config = dict(
    n_layer=14,
    d_model=192,
    n_head=6,
    n_kv_head=6,
    head_dim=32,
    d_mlp=768,
    vocab_size=4096,
    activation='tanh_gelu',
    norm='rmsnorm',
    norm_place='out',
    norm_eps=1e-05,
    positions='rope',
    rope_base=10000.0,
    rope_fraction=1.0,
    qk_norm=True,
    attn_scale=0.177,
    bias='none',
    tie_embeddings=False,
    parallel_block=False,
    init='uniform',
    init_std_qkv=0.0301,
    init_std_o=0.00568,
    init_std_up=0.0301,
    init_std_down=0.00284,
    optimizer='adamw',
    lr=0.00322,
    beta1=0.9,
    beta2=0.99,
    weight_decay=0.038,
    lr_head=0.00748,
    grad_clip=2.0,
    warmup_steps=580,
    schedule='wsd',
    decay_fraction=0.799,
    decay_shape='linear',
    final_lr_fraction=0.1,
    batch_tokens=65536,
    seq_len=2048,
    doc_mask=True,
    train_tokens=436700000,
    steps=6664,
    dataset='wikipedia_en',
)
MLP neurons of a small language model. Each row is named by its layer, matrix (down: output weights) and neuron, and shows model dimensions 0-191. Each number is 500 + 40 x the weight over its row's rms, rounded and kept within 0 to 999. Numbers have three digits each.
A block is one neuron, or neurons of one layer that tend to fire together. After each block is what it responds to, as a language model described it from the Wikipedia text at the highest values.

L9.down87:463460478518507461534545543411570524537509466537486448441448478515466480472449495561530476612394440469420507551500526472461535473480478491510446533507480437528487481511538449510483472501463487439519527557527463499546495419532457556495446479573489562484490552491534518554512496469433499489483508444541538475443537492497528533502520478477513504453494487495500545462525485487529443516517493520495577489548543547463528438547428474478503506535466464423493527531425505547477540504435441519508552547530460613429542460500472480488543522574532538479547578446451542472472431464473519523
L9.down94:486520483522470506584496454487535544454478535480479412530497535505514523537498512507532580463474515518544510605509472573501517521464431454472527540422508548455564496560455502498450526532493481623491498544540528515628515527508464525505498430562514495482538466517492474429487557466579483472479487519459443641495491490522442503509445469478519511524524538511491506510536516537511513514487471479529499593505528513487484570561510463530511426478543505432534463494519524461519525436425575501595524494489510421572519526480448486558463479486538525532537492477486494524517538549513513526
L9.down134:530466506532490592538533472481479491548442471476486433506489440561507514487493490480483497494409461522493472537469463456469554587448451482494481443473499521468491584517464529474528475500487458736464499520504458442612446474556483440494534525562485505455519488462551466560520554507536466504455470448463477549485506499490445469545467508518455491455536466427505501530469513542543467511478455468534520542513494549480472516512513546447493528536503474538550461447488524546537524533513459545546470471572478528497543514561497488488498524490503539485481524464466552495479429497561477475
L9.down146:511507473488485543634486481487541493486543554492481495517514481520506495525502514528490479469485464497496506700521521519509553585484487522503510492501503550502510531481518516512509492497500523719504520482496530493735501467555510536468496478491494496519492460498499467502488469467507490488502479496426499696494499533495502500521492510506460489477520481508479526480448488480495511535522485504522539488481482488481494528488485479494506432502533517470520413539501510466518514518480513486515513485493520521496532488483493506473482458464516497522538559459494466508505500500475507504
L9.down192:512538470467477575608501486450520440487482490536496501493491497488490494511499547470473477528475437485508494672472469501527533610429457457504495462525516446513506539525473490504479517484476492697535512478515491548690500522490524501469483515476459483522481513458482459522520491479535469490510495518544530661481548471455530432531482497562528495485439502499513465470493534509474556480527452510484513514484496508480488509495507529532479448518514445522544446520498472521519524557445495478474502493525538457467506505481491501461484541537487499477517483468504524505527421492539519478
L9.down214:420557564490518574545539442493525507490501470534426507527493470502433431488535506528466503553478463550539464560533528404557459586550517473518530530506505534539450516413440504473495529560496550607506462557533486554580519464550490545451531538507464403472580560491519521530471482537472453487499464490518506572486513508502504540513566476506491499502515496484472417481490556564518502501486422480561567479438482524504487474549447520566513497483458546513505459495504508436561528530488546427468491458525546491493495492552486487538509521494508478492524445558514550548484451518522395529
L9.down271:482483502469519577537511526492537564484459519507520484507482473524546505489488487503434472490452436492534480643497486495531518621498469531547516440470545491473518562534504485487461541550523479638591508560503508539648483475508483508481513509513480458454551474422545456491489541460572447433570450535470511616493488484504500570486523494522521521459487532490498464462481573521437542450488457498487526496483427497454515501491519556504475399512516513470534440496510535476543484538498534449536484505545464485469541475531503472504542500518512431486494470444509495478535470516558495535
L9.down316:510582519492506489418608506479514485535526475546459444647496474497505562467520471526522545472461416513499469433418498487523466521495538524481542521462514530527463470475514517468489485517593517522480502482528513499504542503567580546535478487597472510446435528461520527487479504472495489569468466447444483548435519476442548542477427468496477509540466490492501473474395513543515482533549403472553499438487447516507522515524509558554442546522477478559494535516517510495486500545457596445529520522474558509454490502555501511501475437556574515521519452530503475498482429502539468537
L9.down336:530616555434513480475519476462537535533500475418489458549475476459418486543506481541487504485567519562568516474478508464540441447573493450480484511472502544554473516389483502422543556520525579492474505446451562523488518515525481493553570469460527509558598457474516526480537586526507437516452485461475507495438469467494469477483489537472524477487522521500450463438484497421532492459539453454507572452477435505484502461454507497499461511477498544507435537440515439490520539501541533464428486510497481486551530455580500408491497532532473467428455443511567481528480495527469509522
L9.down380:474452518494484553511473534550471465469504563456465470511514522474489489448468466479493473465483419459508490593486516466541521540546489515459480470415507538502515444554482480464441466514557477570541509540519530494624504578521466479464545469499536514473469433481503451526477531453506546517586518476419504560474460581518450494512535488452470511532497448548488440530505518536519445498563456511488533486430471506461531510478530455631487468508470492522523442555561484469494614510485513420549398462488525480469526577510529440451494426473498494467500499443450531493488472498531518506
L9.down424:483515534515535497401545455443495506513565457535537510524511460466443530488502487451439473516539508529426520558497497506536481514514579480488472544526466488432548457482484465506527474510493434382441499456457517503531476520475524586538473478512493515399524426465558466506475571482453516495480422472489541430480522507529434468424472456529473538445486565541537529535525526471503449496523406558559461588550505535476531493451496488526463484547512454465431520524516502498460525513475498527487489494522531501542554519465566573495498484504491394497411529454474526487449453433494552528
L9.down582:513460493479495535625476527479479535475547440484498506538475516503433491518496504482495511500482498514520437669524536449505513604467473530496506496506425501488508497475532530509514515535470475641468524479459541493692510430531500523459524462485468525511499520515518547450505503522506488497467464511452500652507460496500463498510450472453503502507527524507513492522538492508495408471532431470521480493471465493497571482499443538497514403522511463496516454504502448473485513487538471470496467438520471440487458466565538508491513496459488475528513472519430500474469538538464486472
L9.down603:453433509481515524529565524528484411524543511421514500488507536503464484483483485519548572552486472427504554482481449460483544531526483507520572520451526520445548422523546493573466492575485459562508512542436467444545454486444490495470475477565506463516501540426468510524537475485500484483573526501531570537496510615491477509489472511500493507545420507485459490468506539558485466484486491556498537491504523493563516514417555527510480389576538557503520451491492514420493463472486510490496388531556505463527457517482503493380516454557539446463564484488513482434490504501440515467
L9.down633:524495486515504465765522488513503531504495534478518490500503490491483521511490486505464495471498438482484495797511505513558531568512476513507510480502519565489466493486493505466491482509455509568523481490488482468672538513478504496507528491465448538506491495507532503511493542443471489482483502489494476420475505489502492508543513487453481478513509525508503550551499486501478509514523499510460541487475490522526480508520493521484494461516465550527515427490517524501538504507504557485489463523515492493493499490478494458473524479464510514503505456533465462481489475502499514500
L9.down678:472446527463525588578438565571545497538535519462471462477521552516479493470487446468460462506436448538512475617522497523544496606517467490482490519463539481512515434551468553496454542506524492624484530511489509506649517472546465515397492480451514513486470478461506530558522533481511406486498466499505502647503487468504469467531475485521539497525487510477552517562531518501512484469491455454440490475470529484502548519476526511548547467460523436497469425526559513525481513465526492455507462503525480464515458505547492453452536506482516492479505481477471531514409509408495516498
L9.down727:523476522556515548499497506507511502534557490460567481553507532500513510453516505483520496510522454466495484608530501475515541553550530542498471478488472559461535482585525535527497488477471475623463499488466515461663478517468443464437543450465541511498491426484522497444485513495499476496500478510468515761507522480511484498481487468417506530501514555503500517525512452526522477511502489518529497515514454496459489477586474450505536478489475523506462475504549448520526458504514506462497441511540465507506534430552491483492496465537545430533527500486489496441501515559480486551
Description: Opening letter or subword piece of unfamiliar, often foreign proper names and codes split into pieces, like M(agoo), K(arnataka), Y(uk)i, MAR.

L3.down484:508482481526501451495428443508501518477506512545441461470490511490632510546491484512464540498477502458423528568481508500467474495460501463488467531495505535460513487525506498506504526513477463463625479463461502496526481467583483504548479499547493514488482498497524500484485540534505497470581497371488553524585591517532463518501470523468521490472526478541494487513500493505560512634502548512507479486529566602492406455516443509492499607532486420519581487518485516477405481487512499447505496496439490496492530565514516468484452546513530473518576505404590462504554477480497483466
Description: Fires on the connectors and, &, or that link names or clauses (Pride & Prejudice, Krasilovsky and her), and on century prefixes of split years (185|5, 191|8), plus Mc.

L3.down265:490473510491502477495423440504524516487464549517435447523494497497536476507441497523481558486486506396491576576474490491495428542479497447498503519500513516409551450508491481480503506515517442497554544536491512489507506424582473497509507517484494500505494515525497479485505546482526496419582481338478550550554555516526509502499472510509570522448495486511494472480488506486544479597489573493485465513482566549483455468501469537462512641494478483502600513503490529485442506467520480549490489495492416498518551495489502448505444497526525495489581504446629497513616517485478498477
Description: En dashes and other joining symbols between numbers, mainly in season or year ranges in stats tables (2021–22, 1941–1943), plus &, =, /, sq.

L3.down177:497462535474508566494432415505443510482548720542541409502484500491533499494482511500557384521550495493501431427446500495484476482536494489493503482504515509476492442495496487495481493502525514535469491495518506495486461482537394492516502522501502513522495463524500502476490511505440502505520494455457590479528534501544489491503492490494481516519500490510508524500498487496485452590492514502509561501504468545502485507517480524481485632490499566488491505493502488513465508482458494548468521495556433505486471485516505342513477495487508496520562515512454494495296488502493506490
Description: Opening capitalized piece of a word split into several tokens, usually a proper name or place in lists and tables, e.g. Che(lsea), O(akville), Car(bondale).

L6.down512:509472492507510460491493453501502500506710472509481493510500514523496485524522473491507530484511526482528512506465485536518513534483484493509501531523508506508499532498460511490497517497516498489519477502522488470399480432532510439473479504493490514486498509490494501503505477535501497528486502511458628505510503495533505489495523494504471500517487514508462510499448461488492476476505583509505495502445499695516485518494492552520479577475477502499483514498473497510489496527490588543502493493514314519511480487491520359485504508465512491492496576517498499505550492489526288521
L6.down594:512505490507526484505515480497535504501721481519502492518498509523490510520514506491515551479493516495510496480483501519505505543498498510501509513499510513494503523461460505507496535500506489511491486503516498480416496446515510450458483498531486491487494513499490498478495444508506471517485480514457638508493500503505502478495520494502476496514493491520487496495465477472514496494504553521536474488466488701527500519497496550526516581494496490496509508503483482501458504523460570523499496475526320493495527511505498355485511497495514485484484594506504496509535502529503268497
L6.down741:490515519530463494492503411465473504473669512500529458497487565498493510483514443481501526461540514449487487478440512513458522504463483490481524509508505496493467533475513507483522504519527471498504512492504488499363499447573530457459510507479477478509525491553543509503515485486499477506487500489426576486475565508522464519484477508509471496548491484502452482479473519447516493486504569480499486500448457669498462513530496566461513598489464564487477528469472503498466489470508581572512534507542365498511518464521482377492470537459539509502505507514534495519553508461515326487
L6.down761:494509487528494480475482444494513515497695466506508501509485510510497502518491523509485555474505502487503511499488495499491526529500501480490506526505496481497472539488466494492476507508490504485497490495494460474359494397519522471458508493471461499485485506492509494497482479508517473504475522532443599495493505515513485503485523508510457506495474499482465531462430477513511466521489588507523507467469494673528476499495497533501528574500514516505518464511486501508470514522482595542508484488492289525510505496493479369470512537490481490489481520498522521478540491513496299521
Description: Opening capitalized fragment of a word split into pieces, usually a name or place, as in Mad(ison), Camp(bell), Gold(en State).

L6.down117:496523486524520449476518558519519481485637483492479554502555508466495578482501608503505552541532532540456547506549499459553491452531515499495522462504497475509471477496440532489505479504526465457448529473451526485454537489489553480526492501460479512446493504471536519509489528499590486489500540548506465580426472506455475471524519559577526503504492515465523476454463501521379540482477464537466422518576482597504526509488477502492500428508524533490528526526516482468542495578564387484494512533449499532471517491457518543493494567524476486466491337493526459485493524525464372494
L6.down139:492533452493521450498507526510541453505608498493504534490531499460504585493496598500520548575530554517465564523561496448545515461499516489520552446525503461480474493537465536517541473499528470450486501491421537469488522477485541492524519481464510513466506504445525531498476542481575506499476497538486434586420452490450454457512499559588549509484513563474539529447457474530406559476434449550468458504560498543501503517487486511468531463521531531474525522528529426456549508571554381470501531534460485520493532432453513543514500576520460468467482361480504466479482528543437453498
L6.down319:490530491532523441482533564518524465502630477473507524506532503460508575496493613518501540555526552535452546506538508450562500433522518496527521489523490483504478484512439531501531479501523463441449534468435525472463533486490538492520493514464484520467519516459533517515501541502588492497508518553501464558417473502475488459537511549579543504507501512463518466462475502515394536494470457549448420524569480603506532529509466516509498444527532538470529521537517490465535475580556400481493521527449491534475545484449529530492497569504488481471503357490515445476467527546451379469
L6.down441:495490484502520448481513553512520480478624483480474563503540503455487580476499634515476557543521532531450559526546503468537497439538522463489523470511494483504460472520454530516514482516527460455434506484456520488479557494509514461527483493460477504453496501479532511516476543484591499488504544549491459568428467512459485491532531559578525496492471510475541475454485525541409540509481476512469408519590501563542526473503479493497520439513535523476514508511531496465533479561555360474496505538455518529503496478447527553491491513507484490460502333474550462500516521520489370505
Description: Fires on tokens that open non-Latin script, unit or math notation: opening parentheses before Hebrew, Korean or Chinese glosses, degree signs, superscripts, and " acc" in accommodate/accused.

L9.down59:485503557461481468524529498544497544563491477569526502538520534544421513507469437461439475534512464591504471538512576534503435486536435522468495479464446561548486473454500529518476473508519498575469525534497535512543487492518472493549522429448528471570478569524503527482456547491476454484462483477506444584456494489510543492434527503479511485455522531501502476538469583520518433503532508433492541469493588475531561512444481472482474506514485493515458462464512478606444531543457450494458406431491501474476543459608443553521426482442534499511423430559483537541514459465518523429
L9.down75:552422444463548521569485483537482553517431512510508510494472514516585553449454493456488547425473458410487537605420471511505503515498476521587454549507508436458551521573468484482549499517472514540577461472506475498561466484527494503472476537518474520471497453460525489501541510439541519477466513457508471523565500517540537460538504514550519531488459520463523530447440490525511473527536592511486577532611483515465528539513541566482480440521475495498499495522481569509475531550506476526530437469439553468457472445480580493520536583532434452537474543492464562524504421503468484432
L9.down77:452527521512483493437535456465531510534482448436591503490471472487488546475448489499545520503457583532498563380461485471467546385492544552539496460513473545493497525509508453511495452502465531282527466442513498497379503509434494496533484518524450477459525449491476527502516508507509531451535516536548498455494543500529468488445510514487511484489486487523476524524457478455500509418470534451537501487490573524576497447529517506493521550460464510480504632474475442500506468467575482492473508497496506464516509538496453515472491508528436508475475550489494452491472535504456556534
L9.down104:545504520458516574398532529467454477461522532512486488543544504482502497451556554458523482560503459560530465622522521424579466489475457458490490550512549500407525582499472525432463543488554618514522490520472498548562490533482514513489491481478436482542494516526480505518490472468505478524506432483522518484470515505454579468577471545568475504480513532481430541484520580442489533462533436507492500503541437489485449480507472440500425384520517497560512484495440470427476457481449481493470490465481585510528536492524518495510501575529491532440542467455468552500520468520447478489
L9.down144:553499471533505538409477518520518454453428461550534476516557550450484495566494496498452524487488375457507545390538504514532517524515573540548496492405541514485463484466525447501442516475553496517494510505480470474445473480467486474468489459558506487516438473505521511528526475498509574473539515509390472654492527492511515468550470484505511477502501500458499472444460445477463559524481463495460596481481543462470571502537489555510438533406534546491540471527562474550526486500450459517408518480474437472514552468454495496533477526463509557421477542465461494508507479485493500514
L9.down225:531468422504559502448479507459440520518451443491459426455578542466562425531498485422472530543523524490563510519517548429535477552530535480457533521542578562538496527427523534534429506535451514370530508532488524540508473471524484494531487511559471496458542489513433479503527495518483594447494501533508518510472555504490471496546504533499462533497523530493490463524485461454473476507471422549573550440489455458570514563535432496529498410477546472602412525495526506528461512530451507480483460499568517498460544551542495474506543467562539530498560498514500519469528429511513456508
L9.down292:509500480480493530568512491546554520499404511484459454515492507552540495464513459521485484498508374474409494674490474547516552566483479446540499437474478458427528507530559456503467518518508535627515517516485508490639475499516523549491532502497441444504539482496478504594489484483485523465521537534485476589466516417506523493516482520573509544501440548507572470529448519505534514586428493470510514494507557525492447558515494555551507535513553460520531461451477561518486472543519475514505495529508536502506530508500527530557533537507508477476467530525451504467504441491492475510
L9.down448:487474446516518404486555537471480451473507476472478579458485545526491605479495482518463455510534581572497502377557481456563486511505500485507521484517461529517486471444540455464527522553530432429548401543498513462432485521497505513534532517492478506489433525478508511507471480535481525526508518454554518540486448485495534401474496495519595388532501517562477489477564483454484412501496508514498464534511468473485570487515441485462515537445557436567434511501482451525496456449538457490488499518537486491498452486625438516523523445485506481487455502575516498489526539537451516523
L9.down498:552521468548530493389435496453547536476457509481480537506374526455461535551564549463454471477507553527513511592452474461580474523521470517463491482522488549574497450472526478515499495488509474472423499522493501542641512419483531502525486508473437573510558434556458492490582585508519521518498505518531464517472544546500579527509577533436493430453529488519491484526511517503525500514510430521535535512461454441527453537519459494484492475479494500475469557525505547511595488526520469534475447452452555498467502497510485539486483492472528482540533524427454543555491532546556516530
L9.down505:493466558503524542361457489467511561458458530585464457519554528493520466493547496515451483529511442563547536627510439520511457548478498496432470541467568490471422516455515431489478547507541503502519459506474527480663476564578479531442492581502476483525530475481499449502529438529494497505507492489447492418460515539508531528523520544484495458503470482478491545473488509516518582504479486534453486489498460489500468425503446442533474470523514543545511464502465465503450459537502525519574443409467531461470477456490573491491468527493541564505508453469458492528503501494456479544
L9.down536:489510473479510514553470461548462535536483466540515563469485493482472561482475499524542556470466532492485492483490537548543476434519537503488565492445529574551497473502474486490521475534522560539453498527523452515530453498504490493472529526451495525521480494467539426517537483519511428536479471458485477578495491503597571482479575501516490458526509512540523498499472393526547487509465603489494482497493491496498506512519512502433550629529509527411396615416528561543518497491556514564496548467565592544538505516538408463487467547499529550468457520583478513493508423535479498507
L9.down563:561509481503549500350491557456445530474441555500438443534541478508517400505538561510537506529509539468494492534505492478490421512460521518590497443549507494413539538549488549505494513493464504439488491442468495437445470497488537558477462533482484446520480542395440531480458502496482491447551518452501543417498456442459486523570520494551464429516521488480511476491506439507462524479500410518511527448533478505533424489556499470496468502537501497466543456515567493451437570497506533526480467552486405460460536488510503488483419530445497499508539479468500576538549488494473516494
L9.down571:496493420475474424467471499474459504552452513456516490535449478536497570539541540489492513532519493485483483514535547537461507546471528490485492509534484522534475460512486525422517541476461548434504466409408471447532475502481450444468518522503481523481474467560550504506591530465487519480487555481477477442434509454464488448468508522568563451436479544381504572547438478512557497469523554520459418481507423547511539500467459551420514514434503451482569519457600492533524525483557540496484464513484468446482550455519526508477457478509465526577475516576512503520491449488517567416
L9.down635:443524498513463562497552571525634434525560488546474491535489508405499462508467505535481542534517481522547443462456463481536503579427487477525451478463540554498502540497478507484492540516482453625466458526544472527507519549487486514532492505560460536516524487472476469460534532524512550467510488488546552509559563491534494436568490503555420515558451428452454468505473466550512548480467455477531538480505454514472503481544464506583452424511392437569563461505516474516514517443486552456567535540537562476458488535538489482467495468523563469451489466507532504523501441502491518531
L9.down675:508511463478512462510493414539503520439455435484561528508500448506446474497523504508538488552495445463479492583494437510489503684476491545459501458473514501540494537481527475581443503526537484605547472466517464491576464488519497393494477557503527546468532455431537511506486467484449557556554522533512576564457494526502547543500522382531504521490525479579516469465506542460525499505541491477501489498499514491516502473560483515497469497545473491544533540483480491550472457524477507419440411512490525510480404506544557457481507533492455450487547531499462450549558501459499497511
L9.down718:548516429452539476367450544458455522500472461481542454478531425489493522499487489470451539507517507555546570498498457453483448458450496500523556498499469440457568460495508461456478592509510498435575538463506437478413517511485446515485464516478500471544476502481569533501476513427474499488555485453501426501500433541523562500448487527569497511448557507422477411491527570527440506504505440543477507513514469508569543469525480416557460414524525492476465483487434528431419499473505539551492553511467500505479529527479500518460490511443461510514432493460502492570544508508443494493
Description: Opening pieces of words or numbers whose rest follows: Mc in surnames (McCain), decimal points in table figures (0.90), capital letters after "(" or a line start (Geoffroy, Copic).

L6.down267:515512527504462524538529467467527520517357508476473491507512495537471489517504501493418497453510536533621530496549500493471492478492491440545474408511505496551528491473532471488495493534526437452685468472506529516519518554479442505485470483513484529490502447515495436485508522529483464511473510509493537554517507498460524490434501430505500499547482466541514458536530517499577488479478489514479481569516514352489488520494516493453513401488504463507550481506505482536561500435486524442495535520528571501504559481472550552461520490530512481483519645455534528479512499504476619514
L6.down351:508452515543491478515517472519484519503399507545519445516488462487540521551515500536527535479455480546530513456470481491439513464503572469491552451538457456520560502443551414474483462487505500512598433513460628501582542543428431477488494478487543503467532477469488468486453387516515506437476506467524588573526496459440492466440501423510516496547553523502541483486531565480569487535456493471449440517498475434534459540549439471430536512467455471511465529465496415539530494515507486497463463530471490537523481478501557448504527470509529444496535586518557499534438448519483523532
L6.down398:511537512468491522471488523491494502525404572458473433495582458527559474564489499528476492471496439538574492492523519425424478488504521471541494487490515514520505532474524468457493451490492421564618464550465569464540549556507419549473576494557503474526484494463462476431486492512488521515499493420501576535536487489489508515467503382510491439509567537445554523474519489507610479513445531422491520537532506451502451563548465491479483485497467481545437472499491467522518545547530456478535459544503492520525560534502614463498547496504455490443570581525539524492484485491519502496
L6.down466:511479512504476404440523553509505452539334469481505444471493490483554456506436508480475479559511579453540457458496489450519500529464507487519495476538474446451577486500514481497469466456474455484596447512499489521537504548479509460514461521474470477530521524514446487572474579456462485488537443517533469432529519468537452491495535532542482498514532501479488504540552506540566482504484432488478519507532527394512528514531511455493496423489506489546501510522538521503476491440461554493556555561528588503460544560519553603515469521490514550472480626473502496507481501508486619500
Description: Connectors such as and, &, or and semicolons right after a noun or name, joining two items: Jung and, Cat &, Leh, Fukche and.